Part of a small language model's weights.
Size: 8 layers, width 160, 2 heads of 64, MLP 448 SwiGLU, vocabulary 636, 2.58M parameters.
Architecture: RMSNorm before each block, rotary positions, no biases in attention or MLP, untied embeddings.
Training: 130M tokens, 11256 steps.
MLP neurons of a small language model. Each row is named by its layer, matrix (gate and up: input weights) and neuron, and shows model dimensions 32-159. Each number is 50 + 12 x the weight over its row's rms, rounded and kept within 0 to 99. A neuron's up and down rows have the sign that makes its largest values positive.
After each neuron's rows, "fires on" lists the tokens most often at its 100 highest values on Wikipedia text that the model never trained on.

L4.gate43:62 47 39 36 66 45 55 42 48 49 58 66 41 81 62 36 49 62 43 46 38 58 56 44 66 77 53 41 62 63 56 31 60 48 33 55 49 53 23 56 42 30 38 45 41 44 63 53 42 52 41 57 50 62 48 56 34 67 38 56 44 51 40 42 49 50 52 61 57 62 78 51 41 59 35 24 36 45 51 60 63 50 38 52 37 19 41 52 37 43 28 51 60 31 45 55 76 49 49 64 45 35 39 22 22 73 31 37 43 36 54 37 51 57 24 43 37 61 60 43 54 39 48 59 65 46 41 54
L4.up43:40 80 53 41 57 43 44 42 49 47 52 56 49 29 42 66 59 48 78 49 48 68 33 54 39 41 63 39 50 69 42 28 34 42 55 52 65 50 43 58 40 54 62 56 50 60 38 51 67 53 63 57 57 42 32 39 29 62 48 65 36 49 53 40 41 37 70 52 67 65 50 65 29 60 63 49 61 41 66 42 40 59 49 34 54 47 39 42 43 28 53 65 53 45 55 68 28 46 63 33 45 72 34 41 32 51 58 62 47 62 46 75 57 48 45 59 56 62 28 57 67 56 41 63 66 70 50 32
fires on: " and", "e", "se", "ine", "re", ","

L4.gate100:59 29 76 53 54 65 51 71 48 54 55 46 25 55 40 73 74 52 45 45 64 52 35 46 61 68 49 59 53 32 47 38 48 58 48 69 37 47 30 57 60 46 74 42 68 47 49 41 59 52 38 54 49 62 59 45 60 48 56 54 56 46 53 54 35 45 55 39 40 40 52 52 45 75 40 54 37 46 46 44 67 60 56 42 25 42 52 51 48 43 32 35 48 42 30 62 50 46 35 54 56 71 55 46 40 43 55 30 60 41 39 67 46 60 55 37 18 62 59 66 49 51 24 77 76 30 43 46
L4.up100:26 49 51 39 58 43 38 34 35 55 57 49 58 38 55 60 63 34 70 42 54 51 39 59 38 51 45 59 53 56 56 68 48 56 55 37 53 34 66 58 66 31 65 50 19 35 41 41 47 37 33 51 63 45 80 44 46 41 62 38 55 56 43 54 56 68 46 58 38 36 49 46 36 34 54 53 32 44 43 25 43 51 40 38 49 58 38 44 45 78 38 53 45 37 25 51 57 46 57 50 35 65 44 29 57 64 36 41 42 25 70 51 50 43 59 36 49 57 57 30 44 45 36 55 63 26 36 47
fires on: ",", "s,", "an"

L4.gate90:56 54 60 50 28 49 41 39 40 49 61 63 59 48 45 39 54 62 47 51 31 46 59 56 43 50 55 37 49 60 69 28 47 63 56 43 46 51 46 46 39 44 74 60 45 51 30 42 59 39 57 58 38 47 38 41 40 30 45 29 72 42 59 44 49 77 20 51 68 29 42 38 47 41 58 68 29 46 63 49 37 60 37 70 51 33 51 62 69 64 59 36 47 52 49 66 49 41 67 53 54 40 31 45 57 42 68 46 60 51 48 55 69 38 45 44 43 40 46 33 56 23 50 68 27 46 57 67
L4.up90:51 53 54 52 38 45 23 43 41 62 68 55 44 50 33 80 56 65 47 43 71 52 44 65 39 46 60 57 52 61 45 37 34 49 42 24 65 47 68 54 29 55 64 59 61 51 60 19 27 53 79 53 36 46 55 56 76 43 53 33 48 54 72 62 28 54 54 57 66 47 59 52 25 52 53 37 54 60 38 48 48 66 48 77 72 43 26 55 55 69 50 43 49 50 68 62 43 60 40 51 50 59 30 61 50 41 45 53 30 52 55 63 57 53 50 68 49 60 29 59 53 49 38 30 52 59 55 40
fires on: "ed", "ear", "le", "n", "al", "ey"

L4.gate124:76 42 44 48 38 63 37 55 48 49 49 59 50 34 50 52 69 70 63 50 63 40 32 70 35 20 33 49 54 52 51 23 46 38 48 46 37 34 32 47 67 61 66 35 75 46 35 46 35 46 27 83 47 56 53 68 47 60 50 52 61 46 43 47 53 37 35 57 38 34 63 63 58 45 51 48 60 70 22 37 57 51 62 50 36 45 47 26 52 66 42 45 52 68 39 72 37 38 52 62 50 53 44 56 42 46 70 50 46 54 41 54 43 44 51 76 56 60 35 44 56 64 41 36 49 23 41 54
L4.up124:78 73 35 44 48 50 61 28 58 43 25 52 49 31 40 60 67 54 31 39 59 44 49 68 48 52 41 49 36 71 62 39 39 37 21 57 57 24 48 71 68 60 56 42 27 60 41 46 65 47 48 43 53 65 38 52 47 46 39 40 46 33 47 40 37 52 37 35 36 52 47 38 47 35 38 55 26 45 41 59 66 53 30 44 61 50 20 44 46 36 51 47 40 66 46 54 46 48 61 57 44 50 70 41 64 54 40 57 57 67 55 43 49 27 32 59 54 58 50 51 42 55 47 60 46 51 63 33
fires on: "h", "en", "c", "er", ",", "n"

L4.gate190:39 80 45 33 48 41 23 51 64 65 57 27 56 64 53 50 51 74 62 62 27 30 49 56 57 48 49 61 61 45 53 55 56 49 56 48 51 58 34 38 44 62 52 44 35 43 50 58 47 66 46 41 58 53 65 45 75 55 46 49 59 45 41 54 66 63 48 45 51 36 60 62 50 79 32 61 68 51 59 48 52 39 45 70 40 47 27 53 34 65 51 39 49 42 30 39 36 66 46 53 50 49 33 49 66 56 53 36 52 46 60 34 41 61 59 52 62 48 41 29 25 61 64 54 58 56 54 32
L4.up190:52 40 43 41 38 53 34 78 56 41 48 26 39 35 67 38 44 51 38 56 64 47 34 69 44 75 45 41 56 49 73 52 37 23 58 39 54 56 27 42 33 45 38 47 46 70 39 47 35 64 41 31 49 44 64 41 75 59 74 57 54 40 46 70 73 53 33 60 45 29 58 56 47 39 68 36 49 56 54 50 60 56 42 36 42 57 43 52 44 72 55 53 62 63 52 46 47 51 42 52 57 28 48 47 57 49 62 60 54 39 54 62 41 66 51 51 53 41 62 60 52 55 55 50 53 52 36 49
fires on: "at", "ov", "id", "ab", "\n"

L4.gate139:73 55 64 49 47 44 61 58 52 51 61 32 58 39 60 76 49 36 49 26 51 55 33 56 52 49 43 58 64 48 47 34 40 63 63 69 61 40 44 75 54 40 39 25 61 54 57 60 64 46 56 36 52 49 38 53 56 66 51 47 36 62 36 54 20 43 67 39 61 63 48 52 26 50 43 44 60 38 61 41 46 56 34 35 46 50 66 36 55 51 56 62 56 70 46 52 45 52 42 45 93 78 63 47 70 45 59 55 41 49 50 52 56 48 74 47 50 52 42 36 70 53 41 57 46 55 28 61
L4.up139:60 59 46 57 51 35 69 68 45 25 65 35 51 41 46 53 67 22 16 63 33 39 41 56 57 50 62 44 56 55 37 38 55 54 47 30 43 58 38 45 52 45 35 60 41 60 59 46 56 51 43 46 47 63 49 39 45 55 48 48 41 64 60 44 71 57 57 66 48 45 49 45 44 39 44 59 53 48 56 50 58 52 37 55 57 53 42 53 51 57 61 29 60 64 69 35 43 73 41 60 80 29 71 52 46 43 60 50 68 67 53 63 67 55 31 67 43 49 70 56 55 41 67 59 22 34 57 42
fires on: "ing", "n", "ur", "t", " In", "ith"

L4.gate149:58 67 58 45 62 44 59 48 38 45 61 57 68 61 57 27 71 51 47 39 47 28 62 27 49 31 53 38 59 33 57 46 58 50 41 45 60 59 64 61 46 37 47 33 56 49 50 60 52 61 39 37 58 50 48 51 41 56 48 58 45 27 50 26 58 62 43 68 58 53 42 41 45 39 63 76 37 50 57 42 37 52 45 62 48 42 33 55 58 35 33 59 51 82 40 32 69 69 36 50 51 48 62 53 71 54 40 35 56 58 17 54 49 51 47 61 69 55 58 37 11 62 41 49 47 62 64 34
L4.up149:33 43 61 70 53 77 61 53 52 31 64 54 62 59 50 60 56 58 51 69 42 57 50 57 71 52 30 37 53 41 48 26 42 46 56 35 46 58 51 68 42 44 52 37 55 37 62 67 44 60 70 49 45 64 64 55 64 56 57 35 31 49 52 43 46 54 37 38 53 41 32 33 52 69 58 43 49 32 63 55 48 43 46 58 45 58 61 60 72 36 29 29 53 38 27 48 56 35 63 45 68 70 61 59 38 14 56 58 37 64 39 59 49 32 51 42 57 43 44 49 39 47 29 52 49 35 62 59
fires on: "ed", "ol", "end", "c", "al"

L4.gate127:38 49 70 40 37 58 35 51 36 56 44 45 61 28 56 55 65 54 55 74 53 53 74 60 62 48 45 48 53 51 34 69 52 36 53 57 81 67 51 60 42 49 41 51 55 56 31 53 59 55 48 52 58 62 51 49 61 43 51 50 58 42 31 57 49 20 35 44 45 45 34 43 45 49 70 56 50 51 65 69 24 52 51 63 25 64 53 64 57 54 53 67 42 36 49 24 40 54 70 50 53 53 32 52 45 51 64 54 55 75 48 58 51 51 41 62 34 48 73 51 28 48 46 59 51 52 66 41
L4.up127:58 33 90 46 25 60 30 58 68 53 45 45 50 36 51 65 74 43 29 73 46 42 46 53 58 30 65 25 40 49 51 48 54 51 24 53 61 42 54 48 39 61 30 75 76 44 37 55 37 42 41 24 62 62 49 68 40 56 69 57 36 58 47 63 57 49 52 31 38 35 43 44 55 63 64 35 48 35 43 57 59 47 44 40 27 33 59 60 48 44 40 52 60 47 57 47 56 51 51 38 75 51 49 54 44 47 53 41 48 55 41 41 42 88 28 63 48 57 57 55 49 58 48 50 58 47 55 48
fires on: "ab", "he", "il", "st", "at"

L4.gate368:49 56 53 74 45 39 72 43 41 58 50 51 65 58 52 67 52 65 35 44 56 39 33 35 51 57 34 47 51 40 63 51 40 45 58 55 24 49 66 70 53 34 57 43 57 58 51 70 66 44 43 80 44 36 29 44 49 54 50 65 60 66 36 56 59 45 46 46 68 63 53 62 64 38 46 60 29 60 40 76 57 38 62 55 55 73 25 41 60 40 45 46 54 67 60 56 49 57 64 52 38 48 55 46 48 50 48 31 46 55 31 48 45 33 49 69 62 49 37 67 67 64 36 42 57 58 52 71
L4.up368:39 57 34 58 48 45 51 36 63 45 39 54 66 54 49 44 41 64 30 63 62 41 61 39 56 71 48 57 61 30 35 52 38 29 45 54 46 59 78 49 40 53 43 37 61 38 57 53 44 37 62 56 36 42 30 48 47 37 81 51 42 37 68 47 53 57 65 29 57 57 49 45 29 61 58 49 46 57 42 47 40 43 43 62 39 52 76 59 41 35 41 67 47 73 42 30 41 41 70 71 46 53 53 46 54 36 63 44 52 54 54 61 79 58 59 43 48 51 43 27 57 38 41 49 46 44 66 45
fires on: "\n", "w", "end"

L4.gate232:37 40 53 41 38 59 45 30 60 45 30 57 40 35 53 52 43 63 68 55 45 53 61 38 50 60 64 55 44 56 54 55 66 33 47 36 52 54 31 59 63 29 59 40 47 43 60 42 80 33 58 86 45 47 61 47 60 46 53 40 74 45 46 41 57 27 60 54 38 36 22 52 54 55 47 38 39 45 59 40 55 38 63 48 30 69 76 67 50 32 34 40 38 67 59 79 54 52 51 49 49 44 39 55 54 59 29 59 41 41 67 46 59 57 48 66 53 58 35 51 43 60 42 69 47 62 62 59
L4.up232:65 52 64 24 65 47 49 27 46 29 49 43 59 48 35 56 60 26 49 36 15 57 53 36 52 67 52 51 58 55 38 54 51 37 54 57 41 55 82 46 60 45 58 26 42 65 60 55 43 50 46 59 64 25 46 31 45 57 63 49 65 53 50 49 30 54 51 47 58 54 64 49 38 34 54 48 26 34 50 38 58 56 68 35 47 49 67 67 58 56 42 62 49 38 41 44 53 68 48 64 54 41 53 47 46 33 58 59 39 51 53 65 40 46 62 27 53 45 65 55 71 75 39 64 48 40 41 56
fires on: "al", "an", "ly", "e", "w", "un"

L4.gate118:60 62 39 53 55 39 40 62 47 72 68 47 43 59 25 60 36 58 52 31 46 33 61 45 34 48 64 56 46 55 50 57 44 56 47 55 46 54 39 41 17 41 65 55 46 48 37 33 16 37 43 48 74 55 50 36 58 49 65 60 50 29 59 37 47 64 39 52 62 49 50 57 62 52 39 56 11 46 50 37 38 64 60 69 54 53 49 58 37 46 58 38 49 61 61 57 57 46 39 78 40 21 51 66 45 53 36 38 54 61 50 60 48 41 50 30 64 46 27 58 70 52 70 63 37 43 62 51
L4.up118:58 41 40 49 40 42 48 70 39 64 62 79 56 35 66 47 50 36 37 61 60 44 38 39 48 53 35 48 31 36 36 41 60 53 50 62 52 41 33 52 34 41 49 41 60 56 59 37 25 49 42 50 39 36 45 28 60 33 44 49 46 41 43 45 43 71 49 64 51 52 53 46 64 33 38 69 49 50 60 35 50 66 73 47 53 30 61 39 45 43 51 47 50 32 65 82 57 76 49 74 73 35 51 54 45 70 65 53 54 51 49 47 70 48 44 29 55 66 24 39 56 35 42 38 42 35 64 71
fires on: "n", "g", "es", "ation", "ri", "r"

L4.gate354:36 38 42 48 45 52 54 33 11 63 41 31 52 66 47 47 45 45 71 53 32 45 52 49 47 37 39 44 55 64 84 41 62 66 49 51 42 71 35 43 47 48 43 53 48 40 48 36 37 46 57 60 45 56 43 53 47 38 31 35 44 39 53 51 48 37 51 57 60 44 34 72 57 30 75 56 39 74 38 60 36 47 64 32 48 67 63 50 70 41 49 44 46 55 55 23 39 56 36 35 34 41 41 55 67 46 46 56 25 43 45 44 59 54 67 59 62 37 44 48 42 48 31 47 32 59 41 60
L4.up354:33 56 47 48 25 47 42 47 37 50 57 39 66 45 56 81 55 61 33 35 16 45 44 52 47 56 49 36 32 50 61 37 56 44 57 57 74 45 45 54 38 53 17 50 64 61 64 31 24 45 62 38 53 35 53 63 39 56 40 45 59 49 52 48 34 51 41 43 39 63 44 46 59 50 75 40 48 41 50 32 55 58 60 60 57 32 34 61 55 66 40 55 34 51 37 42 48 73 53 47 49 42 46 50 50 43 38 16 48 55 53 52 44 56 29 49 48 52 66 46 59 38 52 29 49 54 37 62
fires on: "le", "ion", "e", "ot", "ed", "1"

L4.gate52:24 52 64 51 65 60 45 58 30 57 40 42 33 50 55 51 53 55 30 58 75 49 52 47 55 44 60 53 33 56 61 59 48 58 68 51 52 12 42 66 38 43 41 57 35 35 74 87 57 60 43 63 30 65 46 51 66 87 40 45 34 67 59 60 59 38 45 48 67 53 60 68 44 71 53 33 41 43 47 39 56 38 50 46 37 45 41 53 27 57 49 46 58 48 52 63 49 62 59 36 41 48 48 50 65 41 61 35 64 60 47 60 62 34 40 43 44 38 53 52 63 32 33 42 50 44 61 33
L4.up52:34 62 42 15 75 49 44 51 57 45 51 47 39 35 58 49 45 46 49 54 60 27 49 48 58 58 80 56 57 51 54 49 31 50 47 42 59 43 48 57 55 69 39 57 56 39 55 38 47 60 57 39 52 46 53 39 38 32 38 49 40 68 50 67 51 58 30 47 49 56 47 40 61 70 72 53 60 44 69 43 64 34 46 46 54 28 48 65 51 32 77 49 56 66 41 38 44 50 55 63 50 45 60 46 48 63 33 48 44 52 54 39 57 53 48 34 32 45 60 67 69 34 68 59 11 37 42 39
fires on: "ed", "t", "ing", "s", "ated"

L4.gate410:58 59 54 62 45 58 39 39 48 45 28 35 48 59 75 46 82 47 62 49 50 48 84 52 55 73 50 49 42 39 41 50 55 45 42 39 40 44 60 44 53 41 41 44 39 37 53 62 68 53 41 68 47 33 63 55 71 50 44 33 70 54 36 53 34 60 52 50 37 50 52 47 43 60 57 62 48 39 58 47 46 49 49 58 44 57 47 73 39 48 54 52 52 48 53 47 53 54 15 64 56 56 31 37 52 29 47 54 65 27 45 44 53 50 60 28 40 49 58 52 27 45 33 46 22 62 63 56
L4.up410:24 60 59 92 60 39 54 47 28 61 58 43 45 43 46 46 62 54 61 42 45 65 65 52 43 54 51 30 44 43 55 43 52 48 47 54 36 28 51 45 55 37 39 56 56 33 74 53 47 63 71 63 47 50 42 57 55 75 70 48 44 48 36 48 74 43 54 44 55 62 46 33 39 59 56 38 33 59 40 52 43 44 46 25 67 36 43 54 72 49 39 55 51 21 52 68 67 53 50 59 47 47 57 66 50 35 51 25 46 41 58 42 53 72 57 57 46 43 69 47 43 52 54 55 68 56 42 47
fires on: " as", " an", "'", "g", "an", " her"

L4.gate8:49 33 49 57 33 54 62 53 60 47 42 63 66 59 67 49 39 71 58 50 40 61 39 60 66 40 76 50 72 53 47 35 69 55 65 47 39 37 35 66 54 46 33 50 35 65 46 33 32 69 53 59 48 50 46 58 55 65 60 62 32 66 44 55 50 52 51 28 47 50 51 36 64 69 55 44 49 67 64 57 71 53 69 40 39 37 72 32 49 52 55 34 50 55 57 60 39 24 62 46 59 59 47 53 43 47 62 37 37 49 31 68 73 37 63 44 46 58 65 46 30 60 43 46 45 60 40 41
L4.up8:34 47 43 59 66 36 44 53 62 50 57 57 40 64 53 35 26 72 59 54 08 41 52 65 61 39 52 45 53 36 35 42 51 45 35 32 46 54 47 41 57 50 53 65 49 46 58 58 16 43 70 62 49 55 47 47 48 50 46 62 51 43 40 46 53 38 47 39 63 53 59 22 44 43 45 55 59 54 32 54 48 42 61 51 47 34 54 29 47 62 54 42 40 48 53 58 47 53 57 56 59 41 77 44 49 29 83 89 48 28 46 58 48 64 49 48 48 54 54 38 50 64 30 69 40 47 48 71
fires on: " re", "er", "ol", "r", "end", "ro"

L4.gate88:51 60 43 43 52 37 65 53 45 26 38 47 49 45 64 65 50 37 19 24 30 50 49 39 48 53 45 58 39 33 52 61 54 66 64 41 54 51 40 54 43 40 58 45 53 36 29 46 43 42 54 61 33 59 36 30 60 40 53 38 47 25 67 48 40 51 41 39 39 81 54 64 50 34 45 48 36 60 53 61 68 46 40 67 14 61 59 51 38 62 60 36 41 44 49 55 28 57 37 72 40 36 52 45 77 45 65 44 66 36 61 46 64 71 43 45 48 43 53 29 64 40 52 78 47 51 56 30
L4.up88:63 53 16 54 50 34 61 60 44 26 56 49 48 58 69 67 36 66 54 47 27 65 36 59 56 37 61 36 43 46 44 48 47 47 38 56 58 54 53 44 60 58 49 55 57 60 47 57 13 50 40 50 47 50 54 40 62 44 58 47 58 40 55 56 39 61 49 35 27 54 37 57 50 11 68 52 54 59 46 84 33 55 62 73 64 54 23 34 43 47 43 49 62 58 42 55 32 44 29 47 64 54 56 43 51 46 53 32 67 41 53 60 32 54 34 55 56 46 52 32 53 45 74 70 56 39 44 45
fires on: "h", "as", "os", "r", "ad"

L4.gate76:51 57 66 46 60 44 65 41 61 48 65 51 59 66 31 65 61 56 75 51 55 68 62 78 30 48 63 39 46 61 29 60 61 45 73 65 32 61 51 53 43 59 60 53 40 55 47 57 70 68 49 45 58 34 37 65 45 40 50 71 62 60 45 51 65 66 52 66 72 35 21 44 48 58 46 50 53 47 48 46 67 53 28 40 33 49 67 54 70 35 56 44 62 51 31 48 53 59 55 31 65 31 44 60 35 45 45 50 51 57 41 45 51 40 49 60 52 48 52 42 53 53 62 37 58 37 39 37
L4.up76:38 40 55 70 45 46 48 41 65 06 56 47 46 52 65 45 55 46 68 59 36 65 46 56 69 38 61 53 38 24 21 64 38 60 64 45 52 61 50 46 34 36 51 34 64 73 52 55 48 40 39 47 55 36 47 26 42 53 59 62 55 47 55 38 51 50 50 51 47 49 42 30 40 29 46 58 55 62 42 70 28 56 44 52 66 71 84 47 52 51 56 26 41 56 56 47 47 44 61 40 56 62 32 40 41 57 44 55 23 53 46 34 47 46 38 49 44 61 35 34 70 41 54 52 53 53 40 22
fires on: "amp", " cl", "qu", "ic", "th", "cl"

L4.gate143:70 58 70 42 70 44 66 48 44 38 60 49 54 66 56 79 47 36 62 30 59 60 48 52 26 44 45 43 67 41 46 58 40 48 59 47 26 38 31 60 63 54 42 40 54 21 44 68 58 50 15 49 37 43 46 36 44 54 62 37 38 38 48 35 52 65 61 45 42 59 51 57 47 30 41 57 57 36 58 51 45 65 51 48 89 50 27 33 54 66 48 53 57 57 60 64 49 58 62 51 58 53 36 49 36 29 55 45 44 59 47 58 33 56 46 50 61 48 54 70 48 27 50 42 58 36 39 63
L4.up143:60 46 57 63 46 51 60 57 64 62 52 37 65 44 36 34 21 49 61 62 60 62 51 54 64 41 48 48 69 52 34 52 54 67 38 39 47 70 47 43 61 37 44 34 48 51 31 52 51 49 55 22 42 51 45 51 48 50 55 43 38 34 47 64 84 48 55 62 42 71 31 41 50 68 32 54 55 71 37 46 43 34 52 37 64 68 63 25 46 35 52 46 51 55 33 59 53 53 51 37 72 45 29 61 48 45 57 54 64 58 53 74 43 74 46 52 66 31 44 49 57 58 50 67 54 42 61 43
fires on: "os", "m", "end", "ast", "ar"

L4.gate155:40 66 42 54 50 21 36 37 42 60 43 51 53 56 74 67 38 75 24 56 43 49 35 42 62 45 30 61 54 33 49 51 64 47 42 57 52 39 68 41 36 41 37 38 53 50 63 36 53 40 46 77 58 47 67 53 36 61 52 40 56 26 55 52 56 42 58 56 46 48 54 63 45 48 61 37 57 36 32 50 50 64 69 49 52 50 46 69 75 58 44 59 36 48 37 42 37 42 62 37 44 53 60 53 61 40 51 55 38 76 53 44 39 34 50 43 61 34 57 58 68 55 25 62 43 50 69 71
L4.up155:68 41 51 56 45 11 48 32 63 46 47 61 32 56 49 40 54 50 37 46 50 61 62 63 44 64 65 45 49 49 45 57 67 21 37 43 41 58 48 45 41 63 48 68 51 62 67 43 53 50 53 43 65 63 51 65 28 44 62 34 45 36 49 53 64 59 65 58 46 43 24 33 31 49 57 23 40 44 31 46 29 54 73 49 59 46 62 31 43 46 41 63 44 48 41 48 59 37 48 59 48 44 56 41 64 41 61 69 23 43 49 57 61 45 49 57 74 32 37 48 41 41 34 53 49 49 75 49
fires on: "ount", "rit", "e", "o", "id", "it"

L4.gate235:35 61 40 53 40 63 41 54 41 69 47 66 69 60 60 57 48 40 50 64 45 57 45 51 30 42 42 48 32 75 64 43 57 68 54 43 34 76 37 42 53 46 46 69 55 38 48 43 43 68 72 54 39 48 30 34 35 75 46 49 54 45 42 55 44 55 31 44 49 49 42 34 71 47 49 62 25 53 62 56 41 57 60 41 30 59 45 48 47 46 31 33 63 44 58 47 57 40 59 56 45 50 53 54 45 52 59 71 42 66 48 47 57 42 46 46 55 50 48 47 56 60 64 49 52 40 52 39
L4.up235:52 47 46 34 42 56 49 59 43 56 53 65 36 42 58 39 44 29 33 48 26 85 72 53 31 38 41 57 28 55 51 57 40 52 57 43 46 44 52 60 42 50 39 42 65 65 54 47 50 70 45 68 50 46 46 42 64 60 41 50 45 47 44 45 66 54 18 25 42 47 26 49 28 68 34 35 52 36 56 36 48 66 64 44 71 63 58 55 56 65 48 46 50 51 57 58 49 51 43 32 37 43 54 64 69 54 34 60 59 33 61 65 50 58 50 38 50 56 58 44 41 58 42 49 28 51 50 67
fires on: "ri", "b", "r", "v", "il"

L4.gate321:60 36 41 40 47 37 37 42 46 36 50 45 48 69 40 70 52 39 47 61 53 55 49 65 59 46 39 66 68 44 34 53 69 61 67 43 58 53 73 37 47 41 56 43 48 17 52 30 56 42 43 48 34 54 35 47 54 51 44 44 49 34 61 30 52 42 53 51 44 53 47 48 34 57 46 58 60 38 43 60 42 53 54 50 29 38 37 51 57 48 48 79 49 53 55 68 52 43 46 44 65 58 68 42 42 66 50 46 77 54 68 33 45 51 41 60 48 19 28 52 47 38 53 46 51 38 66 36
L4.up321:33 61 29 49 64 48 63 42 55 41 61 39 41 51 61 70 45 30 34 44 59 44 40 42 45 52 59 55 51 52 49 43 48 54 47 62 23 53 54 47 36 59 61 48 58 56 52 40 29 42 44 60 55 54 49 54 55 71 40 72 65 56 67 57 53 53 42 40 64 58 76 46 55 28 44 72 41 49 70 72 56 57 53 66 61 47 36 46 42 64 43 42 58 61 42 46 46 53 53 49 31 46 41 74 69 40 58 15 54 50 44 70 56 50 45 24 51 66 22 56 66 55 63 55 66 43 73 19
fires on: "res", "as", "os", "ad", "or", "y"

L4.gate159:52 34 25 29 80 71 50 62 51 48 58 50 38 40 52 68 42 60 61 52 55 57 31 60 28 57 63 48 41 60 44 40 53 39 60 44 46 32 75 49 43 40 51 46 55 53 41 36 45 69 46 50 42 39 33 38 52 49 42 58 50 47 65 56 64 43 29 33 56 62 41 49 51 43 31 47 40 72 37 35 63 36 63 43 45 40 66 31 48 20 62 30 55 70 45 50 39 39 78 44 47 45 60 58 52 45 61 71 61 21 51 54 57 60 68 48 59 27 25 54 47 56 63 47 51 54 48 56
L4.up159:50 48 70 52 54 50 58 20 68 36 58 54 36 47 43 50 45 43 54 53 34 38 50 75 50 38 53 52 44 56 23 74 38 60 63 48 56 58 39 37 68 80 45 52 54 54 55 32 67 54 45 54 57 51 59 47 66 65 62 27 42 58 49 57 29 64 36 66 50 56 61 29 41 34 41 45 45 51 63 59 55 65 41 31 75 46 47 43 72 42 49 38 53 58 37 64 78 36 48 42 40 52 52 47 66 50 57 60 47 73 53 65 51 74 71 65 42 58 52 46 44 46 43 40 62 37 38 36
fires on: "h", "re", "ast", "est", "her"

L4.gate203:74 33 57 53 63 56 60 56 59 47 52 42 60 28 24 75 39 60 58 19 41 42 52 54 37 56 50 65 70 39 58 46 54 58 80 42 30 51 46 38 26 39 48 43 28 38 31 37 55 48 36 63 50 47 46 39 49 51 48 41 53 53 62 34 43 56 49 54 51 52 48 59 54 48 60 16 44 63 57 61 50 47 54 52 37 49 50 58 39 57 47 47 46 77 53 65 41 63 61 52 77 27 35 27 33 56 71 59 47 50 71 51 60 49 51 62 49 42 59 38 53 62 19 45 61 54 56 59
L4.up203:29 33 31 63 42 57 40 52 46 52 58 53 51 62 46 65 58 45 67 42 42 50 65 54 40 46 32 64 37 48 31 47 39 74 50 57 68 60 44 55 65 19 17 30 48 72 62 65 73 40 41 65 43 46 42 55 76 56 38 31 62 42 54 27 54 64 34 46 54 29 46 55 58 37 56 47 59 54 53 49 58 52 57 67 55 32 36 46 53 47 52 42 50 43 62 58 24 39 61 60 36 42 58 53 61 52 49 49 64 38 59 29 42 42 46 81 55 39 59 57 53 37 45 53 43 36 35 40
fires on: "ot", "r", "ation", "el", "os"

L4.gate273:65 47 52 54 46 62 56 70 55 36 59 30 72 62 51 60 53 70 34 51 35 48 60 41 38 47 37 51 58 62 45 31 45 61 44 59 51 40 52 49 49 39 64 40 46 33 37 43 43 55 54 41 38 57 52 57 53 74 70 61 56 62 52 60 48 40 56 77 48 79 50 48 54 67 49 52 32 31 44 54 39 59 35 47 44 34 60 29 76 73 40 42 70 61 54 62 61 60 58 81 54 60 51 28 62 36 46 44 59 46 53 69 64 72 63 49 49 63 67 56 51 52 62 57 62 51 48 62
L4.up273:64 51 28 41 57 54 46 54 77 62 71 61 60 63 45 56 66 55 36 60 74 51 67 57 38 38 58 56 42 44 40 44 35 36 52 48 67 47 59 32 46 39 71 55 51 44 47 47 54 52 53 50 52 35 59 79 38 48 51 54 70 48 22 46 60 59 42 49 45 41 48 46 46 74 39 53 38 37 71 57 44 53 58 54 53 48 53 65 63 81 57 39 55 66 46 65 41 51 45 52 55 42 38 52 49 22 48 35 33 26 53 48 77 62 36 60 45 61 48 54 26 54 39 27 28 63 58 39
fires on: "um", "em", "ow", "al", "ed"

L4.gate107:40 63 43 54 34 50 61 41 55 63 51 33 70 57 57 36 68 63 53 55 53 43 48 56 55 55 49 65 63 37 61 34 56 60 45 53 59 61 34 57 52 30 59 59 41 78 52 56 41 56 33 30 41 31 52 52 51 48 43 57 47 66 59 34 61 46 53 46 57 69 44 43 54 54 52 63 57 59 56 64 70 77 43 48 37 73 40 50 63 47 28 24 35 49 59 59 76 55 35 50 67 66 44 51 53 49 49 48 62 19 54 52 72 38 49 61 33 43 34 58 44 57 51 80 49 50 55 45
L4.up107:64 66 46 58 54 50 45 60 48 52 56 62 53 53 58 60 56 52 47 46 51 57 42 67 66 44 35 49 56 61 43 35 54 50 38 40 26 62 40 56 43 60 13 36 47 48 40 40 42 34 55 48 41 38 52 34 59 59 61 50 27 31 57 76 55 43 56 29 39 48 53 56 57 56 50 45 52 42 42 49 66 49 69 22 61 74 75 55 79 48 42 58 63 43 55 39 49 56 73 46 55 63 45 41 41 35 65 55 68 57 64 64 59 50 47 47 61 59 49 50 35 54 33 54 52 41 37 60
fires on: "er", "ol", "y", "ter", "x"